{
  "num_hidden_layers": 20,
  "hidden_size": 320,
  "num_attention_heads": 4,
  "num_key_value_heads": 4,
  "head_dim": 64,
  "intermediate_size": 1280,
  "vocab_size": 2048,
  "hidden_act": "squared_relu",
  "norm": "layernorm",
  "norm_place": "pre",
  "norm_eps": 1e-05,
  "positions": "rope",
  "rope_theta": 10000.0,
  "rope_fraction": 0.75,
  "qk_norm": true,
  "attn_scale": 0.125,
  "bias": "none",
  "tie_word_embeddings": false,
  "parallel_block": false,
  "init": "uniform",
  "init_std_qkv": 0.0269,
  "init_std_o": 0.0,
  "init_std_up": 0.0269,
  "init_std_down": 0.0,
  "optimizer": "adamw",
  "learning_rate": 0.0026,
  "beta1": 0.95,
  "beta2": 0.95,
  "weight_decay": 0.066,
  "lr_head": 0.0255,
  "max_grad_norm": 2.0,
  "warmup_steps": 382,
  "schedule": "wsd",
  "decay_fraction": 1.0,
  "decay_shape": "linear",
  "final_lr_fraction": 0.0,
  "batch_tokens": 262144,
  "max_seq_len": 512,
  "doc_mask": true,
  "train_tokens": 1370000000,
  "max_steps": 5227,
  "dataset": "wikipedia_en"
}
MLP neurons of a small language model. Each row is named by its layer, matrix (up: input weights) and neuron, and shows model dimensions 80-175. Each number is 500 + 25 x the weight over its row's rms, rounded and kept within 0 to 999. Numbers have three digits each.
Before each neuron's rows, "fires in" lists the words (lower case) most often at its 100 highest values on Wikipedia text that the model never trained on.

fires in: "in", "at", "from", "after", "on"
L10.up365:506478479500491472499515526519528529511523478515537481516522489483530473492506473459502491523482434477470523479468514497530519510537523524467548494481483530483536494471469525496507509496530542518499492504494506479492543439517492513484508456505479510520516532492482472504484492535513484489

fires in: "to", "into", "and"
L7.up1120:523525516491518507511522472484525518516513473494549503452500518518445513520500520496535535489513515526483478510474518482463503475505535450499508475467491489536521490484459508458462526534507513514470542501493487473499533488524516488490479527495491521511482505565465491527522507501464474449

fires in: "of", "research"
L7.up27:506515483547548541509497520517476522496515459496474502493466464500491443513489471502489509490504495555510491509509534522495450513518479512503467508488478519528465485539517476549484499465473495491476533500470493505493475484515456492481488532476519479512545524487479508513511455491489497496

fires in: "one", "either", "per", "upper", "once"
L7.up1019:528510526496503453509549486480485524489518520454563539496483466475454494474510506501544522486484507534479524525517490546499481468521536468499519459492529525474509522513491504494500455489516515515536481506489485533502516467485480525493510510490547523483473504481489516512495536509488441485

fires in: "now", "still", "currently", "then", "been"
L9.up781:498527536532467545508476476491518491482501478496541502495512503520480511464498488453554552492550469505492474530517521500530489493504482462496512538510518482534481489516516488496521465490495498492514522482481431539455492475523515524505502498526520510471484508511490538534509519517489476531

fires in: "was", "got", "is", "s", "had"
L10.up577:482481516485483573468468517474507483474488512515522458474484561506478483483512483494501474481488497529529524498494498467529525479514509504496536534514442503498495512498495466524503474491480520499532471455491464471548487480513464514496509512485528443507470532511531517544499449491523501488

fires in: "the", "its", "wounded", "parliamentary"
L10.up294:513538517572531483494505529498487485514499503479503518540467523510509520461529512492513508461462500549546507504481490479475509501518473488486503535481530493461510491537488539477477481529471493509496480475487512494512490495524527498513463498528508514494496502493496452497470491516500473502

fires in: "of"
L10.up823:546523538506509506499501467472489467504489506514463507550511518510520470489507499443496460465453478499504503524486504544482498475504462469461561519499479485506487498491523449454494471506478512453476510462479508500494538479490507511490517506527532467473509553520511510500513504540511493508

fires in: "on", "once"
L9.up1255:510494487524494504476544487534538504520532529511473477503523542510489461482494508466502541444472492483522501504507515482501492447514476508445488501485487503471484497457507484451442510503518520550513473470498537518491506462488499517505510486482486423524472519526523491532533463530493456492

fires in: "a", "is", "has", "was", "were", "have"
L10.up698:500445494544472517508516498501504455497460498474505503504458548495474501468471472504523481530523477484493450511435512496467486519492508516470537462520514524487515529513498538544542508519492494498535499527524504538528535496498530487504482506485522481515529486451488492454481538548453450514

fires in: "national", "new", "california", "of", "all", "high"
L9.up645:514493528553515497503546461509445531536554436520536474486522505441532497509509502502514500484499466503450513565446525463473503487465489477481535489472533522477533505506512477503538484494485495514491494492541522506520493474516498503483513514521482477531481497484518515498479425451533497497

fires in: "june", "july", "may", "october", "january"
L10.up782:522476538520546493504516501495498489480522538500516510471504524499533490459503507510516510518540520512485520478511495475517501482516501509507515535513497541515511487541524471510485495534450473488479480490492501550482510510496512510511466456538507486545486479506455482483565508490505492526

fires in: "late", "early", "middle", "old", "upper", "to"
L9.up1067:464505520523500514505505448520519489497534500503557504472439485518495503483525520511558523506493463462478525486465509484528457465479533488503525447453476464526512454488551550467452497510517568471494494508484536496467492447489511506499473551531477484528522517536468477510475520525513477515

fires in: "can", "may", "could", "canal", "cannot"
L7.up466:524470486496488512463475451506503483518496495503524503473516499504496517513496484497456486474511477513488504495538512493530497482481531503473513466501512466492509532486462531517476521522516510486509464512520493535481520442466472507495499457499532525519526506503519511525447463490440476458

fires in: "the"
L10.up1063:500520508496513480479465471512483505509502471496514517492559506500462515497526536513507504502516474515498508476462486505459486512490495483446482495559476510549499482522511472529507473519524529466490530489508466486565482512485494458474456532511502489503495479521482495459530507527500503527

fires in: "the", "of"
L7.up1122:528498524480526514485522524486517483502467487516497486496499502522532488507548501479450493447474467501488488522490479471533489544507513473509539509455451551491490539492546493532510477511510494534547505484490453539500535546504505501483478482536508448451527514492474498512507471505517491478

fires in: "was", "is"
L9.up950:519467513546486506429452499507518496475548503471481478491551521506531529482518487426497514486506521521498486495518501495512444449492545480500501517508495509536513487514505509461476523491474519492497491436534473521557474536498481532502444535511503456469504539506500531587524481493514499529

fires in: "1", "31", "where", "32", "leipzig", "internet"
L3.up279:508537493507538551444475501518518543538498482504459480547471516506530534496518436476530533501476464502485510497509519487514473565503498451507469476477531498517488504520484513536495509498539501493501504505487538520491485485490462486504502484541520514523499510552496500522498471465484455506

fires in: "in", "of", "museum", "college", "degree", "de"
L9.up855:500519487485485536494497466489498496476549471512486506542530492516527470496509493511540518522516506504489518501499514523482515495463476495443536504469466540488510477506550500528461501565486496505480522474497488498500536505486500539503509484527566491522477506481507482461450453529494520464

fires in: "one", "john", "sir", "both", "johnson", "king"
L10.up241:511487519483495507513486475524475553507515540462526490449495481475516479488508459532517525460518489496500487507495513517491481488508500495510521502485524514477518521492491516570497501510545495498495485508529486504527502476485526499536502485509485489530535506507478488574459464520451467487

fires in: "of", "chicago", "house", "as"
L9.up499:514497476562520479513504493512513499483473486486476484508498513533455479521499491491476482458493506516513535502469495472482516468536508422447531529482478486506556485475543479496454470497470499544493532497471438577512515462520562472486506546539500520541524530564469483488497486537513512463

fires in: "between", "both", "of", "combined", "among"
L9.up652:518469509459504531525496498496546530522473492533524454478528508497495474460517530495500510524507550517484531482502498472465528486520545486512517450531507501543493464495441490512492475508518534475504482473516469550522524473495555528495525529499522507509476497454472476479497527511513497496

fires in: "after", "to", "into", "of", "with", "until"
L11.up1155:520521497513487467518480458486508528499528410507517501467530537436463438531483489497514526514477515518492476501501492506517510523515511481490473502491482481543494496480510504500495458479532496467562516516506481478512516505526518542464516501523505504537554542488507479488490508509528504477

fires in: "also", "only", "not", "madonna"
L7.up609:494510526493522502507510511481545509528516526506550496477458483467436530452514522478546503512518494528461494499500488465445495490470505480524504489485494514499479524459517477514546501482465482479511484474499467519512482520461515492492497522494479477537478484513487478549453480536457472519

fires in: "his", "its", "s", "prime"
L14.up535:495554508507514503508517539500487513505487486524483487513532527510562461490503479497480466488501444512483493503479516549506496480500510469493476536479527513505535512539518453479459520492456497481492511478501475501483508479475514521474466482562504499448536530534495514510511530505470493537

fires in: "also", "now", "then", "only", "people"
L3.up932:499513529509507527441515474488524533486485475495520456506476474444524458510518414543528491525481468559459472530491515487511509493523523464541511449462507529504486502505536545497500469453508462467524521474466476512522455496480544529474498505511498521504476519521500545512500478515445495491

fires in: "one", "only", "first"
L7.up17:507513548469486462510560465529487526514504513495528466447508474475500472509562491518477522453489507507527500510525552485512432464485508463490499513502502516489524512512524482507523486505483514498481461495557480538522518471494510522497522509539486518513460514491516522501464497486526498455

fires in: "he", "biography", "she", "his", "to"
L11.up122:501524559509494470472490472506498507530455488518481460499486485493514501510512498457495518506519475532491483553512493495527458524527486484479532516524507553501513496496548528490463503520458526487473473452489477520545521501474514496526497511518542458513526516493491542532532470493454476484

fires in: "south", "north", "high", "california", "illinois", "highway"
L7.up444:542493495484512537465535473530535544496484487487511474504457537488539489500537464511535489492501488530444513515498519480513491500493485491483466492463530479485504518478504519542541490509498498513482495466485497448531449506516458521463481554521526537524524515471513521531483506477529510488

fires in: "the"
L7.up422:476507496532516475480507497493528496460484482473526520480486484489491492464490483524505473472524494531467491535456500469462505545536497484518488532547462489496513503548493512478501480516464518431517508482478477512498529458568499526483458523520479492459516534488474522479475500534479503507

fires in: "the", "a"
L10.up94:512478482528472503521489446546510490505486493487543523467504511459491540468525489521465508479546513542506499525500505532503490520486556485503511511506488506492481506495483480537534439534476483477500466492554502528488471514501465501506448540515501487520534502503534504461455484554514509494

fires in: "the"
L7.up1191:528533536525496505512536508488508474496465472494496473456523551560502479463539546458484498486470487486483472548470478488497496480476485491457516456508523468522479497483498483518497472538518488495492488493512497493547526531531538537491461502504464497523472502490490494466513520473492503473

fires in: "in", "hospital", "husband", "of"
L3.up917:478502495536514499490516515526533518545446515504512503546458511501511509504519517465508516478442472524484504478531520516492432498484502498450498467484500460473535530438496479482496530535472504535518479506486526532500542470494488497483515546517507470496505498518513493479480522516493449480

fires in: "is", "has", "are", "was", "have", "were"
L10.up144:457518462506494517473528492502507456496475491478489503498486511482478519484511526529503490498508551532469462487483533479506491476509575500471523489478497495529507521512502475493512500534511545470526450528551490499520500526486518546491496464503449515527491514500509459494482525523505504491

fires in: "he", "also", "she", "band"
L11.up1063:513473495495493522477505485520508506490500504501550479497492486499546513452510506513480519476510453503475472508508491522502479461528531429498479474466470522504491486463560507551458497550478477480455481449490492486499534479480482539531480530514541508543500532521504520504483490514498526521

fires in: "all", "most", "number", "of", "various"
L9.up616:458493521494527481501501481504519506494493515508477477513535487481517483475506536537497498474514519549451468537505550457443485513502503510498528497451494514493493521486488541490525490504506495488518529444513491518502568493501543499481472480486544536494517525457468495517482501446516468486

fires in: "their", "its", "his", "local", "our"
L10.up746:502522502501510522515480514517490545490494488501534501468546547473483471518472484487506476490490514477496484494473490489533478532512477520487528502519515520572509512520512542491516481496494490476510511492493472504476527495499479494466501465492523529502476583526527537468527562498492487519

fires in: "the", "fürstenwalde", "it", "of", "tennessee", "this"
L9.up798:502451487524517486485531488531499483519485506506529460485512494532478529488479480494507512513504472512505517486469519461534470522486473438447535498510472461452495539500507441535480505518501485471512517499558452494536482492506506465493465503484480472518443505548484492496524453498489474459

fires in: "and", "of", "or"
L11.up491:501493543537532510459523468505497518457511452528480444446541558476503477506508530528521484477499512506430512501515523514546480539526530432461498503502467527505520507483563481530475450505528489465549506510523523527484465478523498484515504511516516490508507491517469522504510477547513508523

fires in: "two", "various", "of", "these", "following"
L10.up1180:496488498501512471530513481477529521489528475498518509440526456533513484436501535511514488515482509511475519517524519531504491498538523492501493453517534567513519482495471489485502485507550495526530521499496485517506550466492509499476491502516491531519516538468480506472460500527476489467

fires in: "with", "to", "than", "like", "from"
L7.up202:517505527471506501506504457524528507523485501501519488437468476535447504439495507473543549491528521560503488516504496501523482482532494475473497524507519495459498507492508500489456532510507478538552520484488487505535476532497518532497480522505473542462517535533528524483499496492466521506

fires in: "as", "of", "called", "name", "named"
L9.up926:529460523567523498473494556475535474524543527477532452515513475509462498469512500443482500486447513502467470501451512474503518526471529477508486521439489530508505489454479512518513481504506501498491509453507468483566495511535486519504455529516488512535472527523526506514505557524490480534

fires in: "the"
L9.up728:487537482544519508510494516516525445473511514478542489516473536515488461503523521515492477469463483521493500505502514492510507494487533469522537498450519507506463521495517488556478500470506540492513500490487476542495481488521528513509489513505495479478499511474485466535490459501498483494

fires in: "on", "once", "ontario"
L10.up1150:494486480469502555478545480524500504508499507480494487456500501444519539480502488467468488476473514483494502468506494505504470472493468515453481512484504522529535469494517513502492485491503554509479493436454505488535537474493522549513530493476521510548487531471525543473461497507502498516

fires in: "charles", "appointed", "on", "of", "known", "chairman"
L10.up1147:502497480486493501485468513529512529520521474474482524525512501474506499491516472479496495464480525515477512546540506546549465515525508497468506535505500463518506499510526480512428518513449511498486484480504519514485513435492483526496536483533492511502560538508490481491529468504506486511

fires in: "of", "on", "between", "ontario", "other", "the"
L9.up43:515490483517535472520499498510464493493537482492534461452480520506513502495480490514568506455479473553499499477501480520481515477494517472484490509459533467542506482491488505491497469461516494531494476531492523516497478442507508520477501501514489471521489498492481499484477572526519474459

fires in: "time", "age", "record", "place"
L7.up873:485479528481547507506521524465489499535473532470491510474448517487502494513525521475503472491506529519524486490502486521501503522447512520464470503448482502506503515469471497486495482502503493442487480500486486539540520489476515498538520482520503510553482498489549528492511583509504500460

fires in: "of", "joined", "assistant", "replaced", "assists", "assigned"
L3.up247:511508495542534514499532470498515534506470498468500500513510481510477477499526478482513510474484563542501535541432504499493486503500489456519522554471561529483465506486488462522506508535465479493500511459514488533497494473504479501489497457513495536518550510490514532518466500491465484469

fires in: "who", "thoracefasciella", "which", "he", "thomasi"
L10.up279:497524470505505482499490493543525499500518484500528480449516507489501516468498505504488544480455475484504493459495500525521526524518508466535521492487450473531465540441488542490539471516536496508530502471511493466471539458522489487494480498463536497509523487544500537492458488548511501493

fires in: "2021", "2023", "2022", "2024", "time"
L11.up628:539486527504455491502521513462518512480554484527535497487529508499528525482471488472510520472474518449486540513469495472473487484484487475450532492506550464491530528482520496506506489501516524478495502527535546484503515517477508498537486456510522491551494532549493478468491526516466477492

fires in: "and"
L7.up379:499502502537530509494534488503498527492426517518514493480507517464469472462552479519514498476457464511520463522472503426488497494469488489435469517510521511494494525474510536529531497518526532488523519507462480496515527489493477530500477504489473450503512512523463513527488484469486484473

fires in: "its", "s", "their", "itself", "same"
L9.up939:507529510510565489521485452498526524516493466540553455474468489490464507511496509515520457511517491499501475503488495485527486505518475472478509499541533520523520509479513505483489466550505504492504510512515472506542492505481515503501489525523525500484467545482469543482496532474479483487

fires in: "a", "racing", "celtic", "leipzig"
L11.up901:518536461546479482495512448541478533495477449479494533471543527472496491530515470511517517446503499477500539491502516496501497467527457514500532521540495452514515538491492485497500499504533494502460468498524480459529511510480483514488516514567534497498506455491492497506486525472472500521

fires in: "where", "australia", "which", "australian", "when"
L10.up858:504508533497460548435512453510510516541535500499531490525481494490506460453491467526506544504520512537437512512493491505493511478520544491495467491484525491524520531483493467462509481495477501528525456500519491519506521507505472496491497452482513459473563505495514489490533515482495490502

fires in: "for", "has", "have", "on", "contains"
L9.up49:489501505489520552496495535547543508514543547510531484471468503476552533484499554495488529504495470526472465503522518477488470489465496496495559456532518542553509536482497479488547510525479498493507465485513467521521472488520555551506498507475532488511531502482483472490460474489515492488

fires in: "the", "of", "utah"
L3.up1175:522489523471515514491488536529511484462502473521540471479509530499496499486523494489472492508501493538475485543506483476532449510459505448534526533545490494478499494521530479529491521465529522461523483485506482522500530461500499491475479503508537511484512525530456523494532467503491503462

fires in: "at", "atmosphere"
L11.up860:517490491518524483473497499495531484506498460519510535510482507446480465520523491521502512516448480513508523474475501504486528506492481495487521449455517509528541522465498544496542462494539522537505511504463512525490537489513476484469489529502486486502481472480489485494486482535448530485

fires in: "of", "from", "for", "at", "college", "in"
L9.up556:518466504524543573475462550513512522472560532485481461491510444510504496525548466439524524458488520507456493533482480523553490528544522478458502512483533482470508466538500527515524490520489505547477480449523506482482511459528538512497510507538540505491469530496505478511500482485522477447

fires in: "his", "their", "its", "her"
L9.up315:476525510506517498509507493483538478488462495510512481484491521475528477519492475495499479446515536479467473511481500489506484502549482504450470501519482507518519512515530478484479492510478511451493490507500477565511503466487508492493443539506514524484536542476490522500472507506476489498

fires in: "a"
L14.up1207:477524464527497539490514450501467487501469487488503512505509487517516474491486486469479478524517458552465505520457483505506485493503522503540505471464538551496500483511511515522507524436501490506503513494493516529525503481524541524509497534503511492496522494457479491511461499522489489426

fires in: "where", "which", "during", "this"
L9.up631:503547485518540528479481466537517549507505521478541556474531479512529483528517480506549516526506524496461491481500491475519515526523502468493507493473480489498556561448529493523466467475510504501520451492493483485507527474486481484501528457484514523528493509515519493541520518521478499533

fires in: "the", "its", "s", "a"
L14.up765:473546538483475484487483432488503553505488503488528512489507484485486476449504474471494509512492483507553473521503495457501524515523505460484487475501485520520575494453464490522530492497489494479499501506500503494516514492486516483483473491555511474484495511514495543482463554494513510535

fires in: "according", "back", "him", "together", "them"
L7.up1276:487506498510543491476533478484512515515505485483486482482514496491493485486492484489533499519446442466512489514499478496528499488502501516498552487523535567514518484478534481494495480453496512476515508501523467485504523517482478500508516523507520483511446491495473515494494467527484480508

fires in: "and", "to", "also", "or"
L3.up289:502503548493485515516543518537487486477499525477522494464497508553500533471507499522542512485526480528472464455509483431496520503462511501468491492483489482513511518481553522498509527523505497453532535501528451505526504474479496501493469497509507494518519508501519514519478458474485502488

fires in: "of", "new", "top"
L11.up252:541532547512517561526473508490512476504498461527494488532565489485512496451538480528498478457488525515473563510498481493519513491501468487460486519456537480488521464500537494530493473502487498497500527486481523494487494501507516513472473534496495484519495533430499531482464524477524500446

fires in: "as", "be", "beginning", "was"
L10.up215:516516540515483510516502507492509448507533499487500510467487514526502501487552495476486507491506497543512480498474509505539482476537495525495512491494511518485507475480481507498457506518474515500490479491506519542539519497525465547491496476529514507490527556520509503483498475503501484483

fires in: "time", "side", "middle", "upper", "life", "body"
L9.up953:497525556500514522490524444515505523473499504520551464445529467535517454496514520508527559526498479516483491519507526461516484493511507529493479441484511498535462511476553509541513485507534510502521484473473484486538501452509484516502517488465516474463492521547483506527472501503439517471

fires in: "of", "in", "female"
L14.up552:529500471520489523491506502478512500512504510509506467442510500502504503489465489425501490506490511506512510468490483520510486529534523491463513518473541496538536479508510497494476433521501508503493503471510489517494536463525515522471458519493484479551505564494461501459491567482514496500

fires in: "brampton", "mother", "coach", "brewery", "chemsak", "rivers"
L3.up479:546521484506513452504524484490501500494517512493488526497510543499501481477529451470556523487492463497490560566476491458502511471511522474444532472456498502468510484476483474493524512504499523493522441491532480516496497500474491493504517501541508463482502507517523510449488501495531518522

fires in: "to", "tooth", "tower", "and", "not", "type"
L11.up125:479515536497464490523532520469511514520540464490495520467500498518460495474489474468499513500514491489489504492519524493524494485508507461485523489495541542488551515462474452461483493474500528536492508441512504461472504503525555511501501500481516503560513484488516488496516505511499475524

fires in: "a", "several", "of", "half", "few", "four"
L9.up554:490495532476518540517491511512507520478538433519500482537489489486481540490528512539494519507496437540510435513474487446498511518502524512504473456514493502496491494544532494485540472568515494540509490505500496522484514495503507558524480494529527499513522532468490553507521459460491468479

fires in: "where", "near", "of", "middle", "along"
L9.up912:514521526514499431520488470516489556503517458499556469480473497482538474509512546492484491482516484508509542496521519494488537514526478451479477482475481499513513538469537529538507483508536509470538474522530493531470526445498513474489512456488525509562467533553460540481514544486480498516

fires in: "have", "has", "had", "without", "ve"
L10.up1183:510514500520496477474460543516530475509473504488528489491548481469472485473513548507533442489484472451519491545454520468492491506505510495452532522513476471494460542481493502476540513595461524533503521464489499502512511530489498534516510480482507493519462498520493474485482518548469490472

fires in: "in"
L10.up305:492514470481517522513553486471524459519501541512528536491498476442516491496550536484505532493516487497532501490463519519465465504524498476486532518446502513488527500520467519515471479491547522461535452499496487530515525525513486518501518502527486454505457509481473469472483494499514470444

fires in: "on", "over", "metal", "onto", "along"
L7.up290:506510487509520522524510454557533512489457469520512474470511481463495507473510499509504523499561473487518505495534501487559548462471509518428497536458484468502480572478536522483536500537480494534512466477478486460490474476456492539500519480474535495511470530524480536485529519491482499502

fires in: "film", "work", "book", "works", "books", "novel"
L7.up111:521517474536543484515537440491555531527500496491492482499532513471497481509504510526493482479504493458507487500506483491506515525497512513471496483457510520471563562477523504501498468482460472525473509470503451536530518536513527502538438508522486497474486525477523513518515505493469508515

fires in: "his", "her", "harvard", "harbour", "harmony"
L10.up148:540556544481510523476504461540546485529464503500488464520505501513516471476469468489541541516518502526440463506507502497485473491486476498501482478502519468530520488492519481477504478537455482522485484460527504499515511456499473506535478494468540506484552499493508478501493505546541476459

fires in: "on", "officer", "once", "official", "off"
L10.up1096:504490502546500469473520471518530554491486472523493470463495512481474473506559505488470539474443495482480514523497487489504492473474511480444512500467538522470515515509498526487506467492489492503504513515535513470494492510455507519507525499512501492526455536482496543500476484457520481516

fires in: "us", "states", "s", "space", "york"
L10.up489:552501475527533516480463468520487480530520492510513489475491471555510452485481453502514536496518503507457506481492482514485494464531479503487483503451548522491498499513501503536476519494523501520511520488494489562520529515486494519539477483526513493498530485490467512485511491522466496501

fires in: "was", "received", "played", "made", "earned", "began"
L11.up207:529540540501502514500487502486500478503522492486514483536478478529476476499518506488488469518503467507495488535462499530506489534553468483458469505476547522493503498471519520526495535482529485528473492501527479464542547463485487464495473477524565498506548513541514516479520470500518488495

fires in: "which", "that"
L7.up684:484490530468504512456483430446494537541506514529516486507465495494520471483523513495473538501484507533469487537484486499466527530517503457475476492506498533512527477429495502474463502536520530532518512508531454523525511541544503489498466458472513504491489517506502529497479548538479513489

fires in: "the", "details", "its", "is", "something"
L3.up199:467531527473511487505523509464476532497461479484469485493507505504470505444483468499473496452459488502488510486506508463546512493457484479474534493501520507491503463478485458506512495530509495517521539528512464489524452462539520508494500464537476483533462493499494490534509547504504516508

fires in: "of", "for", "and"
L10.up948:514456501497508527478464491489470548495511493510526478482493475517499515493497514465495516497463503546503552517501512524534466494514480452460469516457491502446482519491542468535488449490506535463498529480511496549507520460526472503479482514529465466485543536486486474443514475511521520535

fires in: "the", "of"
L11.up1021:524529499492508504522496503498530497496494512534492475501553513497510514485494479487468466482480531526488521494499506476491464502490512453488541506501501562489506514508495432538476442487486539444521485504506479508484526510453523513470486547515488482459547489492518524540487497543526502502

fires in: "that", "between", "from", "with", "on"
L3.up828:497473482502476548486478505484529527508485431478523511513491462518525455480527526486508521500530490515470494488498493511516521508517533520510478471470523493484486494523500474526512517496487517498463491495498465517523508483549451516490470529513548493516486517435467510519468518508509485487

fires in: "by", "with", "board"
L7.up921:487503544504496491505476503523513476513503445492516519431467490474482511515507512509461529499490483527480526498468531459483505521509482481532466481486493500546499530509461505503541523522489542454500535536488479468541477521532466487516532482495512521498504488532501509522504514511490481434

fires in: "of", "ii", "railroad"
L10.up415:526508500508540549518496492518514470505478526521483435490487444485544500493505477459542519467441504486496547514512497517513510455491479471479504503458542476478458506473554468519480482554514520463484485480518481520523506497506524521484489506490469508471526497468533486515495516481516509482

fires in: "it", "then", "later", "and"
L10.up703:516498498528522474509505448466488500524500516522511485488552482525488547518498472494555485488491523496495495527487480537514494491530516480502515497465501478511506492474506558523443458488526510555490509518494469499523554508532440510529477523558473487532479512530500522538534539546482492500

fires in: "of", "numerous"
L7.up14:521463509481496517503504516519496545493481483509498514490524504459499519530517470531485506524471492512500506486511522453455485521487536421525490519486478500516529492483514475499467511543515503546504476492515483536529526523466544552506454518488507450527481481491445533524453499507521479487

fires in: "of", "sebastián"
L7.up152:521496502518517472517508477530505500449530500495485486440506507448510486536478527493485499481480512544500501502527514489546487504522525453491550466494554576468507451493510485542468450560514562507525496510510427517501568472500521499489506562495509502481547539470468479527468505492502492468

fires in: "new", "united", "novel"
L7.up496:507505511485517559480506476535567553503479466474497520493494500467500520494516487519526509526490538479473540510514489487527539516458483458506499469491505465490510553483535480473517469523480501472545510481524523497478520511517488479519476480508514543512482508474497497480484514502509502523

fires in: "in", "museum"
L3.up842:490516498533467522473497451507483464528510512506514516471478511503500508505523496536508561509496475512451491499536512511477436493560526515501494510461482466480467475470491486492500490543459503507490479463513472501535541510508455511496499528532503441513546505458443493483485479518490502496

fires in: "she", "her", "heritage", "herberger", "it"
L11.up1226:512481516461508517512563496494516517545483501480559514511522468509512449469496525522540452504451505526469472514507477473506489494527510491442477523478488477546481530486504516517518511521508488487476450459501535538490483477546504489524483535491464518515499509425511492501501490484475477521

fires in: "in", "initially"
L10.up589:504531529492522536430519510545508494453510495529487510530485506528505497481515503467494487468488510464489506509528491518470460500550519510439476465507469476515535476464524483507516502516483496533464499434485515498532472511527508521492529516509494501484477508519477492515473558531485474508

fires in: "from", "through", "along", "on"
L7.up1227:477492489519486526488528509492510532485466468491527481486492495533487488439557507471528496452481474504449484507488480494480511492487538511507487523447536524507490566524538548525499495510487528529531490503455474474512499474480512508496516500527491501517441519524491501501485576522525489446

fires in: "also", "always", "only", "still", "often", "now"
L7.up161:535514511466497522500484534520493545522489518524512478502493531521479470471539535423535507482529471519509481529457512492470526480495523437490488487454500511504474491474475486473535512513460518530517531449549473479513496447496514547490496505499503540508483500510551481508495537479479482500

fires in: "or", "if", "using", "on", "to", "that"
L7.up329:478510495475502529454493507512513492512464498503543499459477526469504520483488507472499494501441474533505502486509536501497477523531500478479545468525494528430521494510516499534509506485485529507511526462478462518518471484506532544501482493466533519480488496521530500491457473488501471506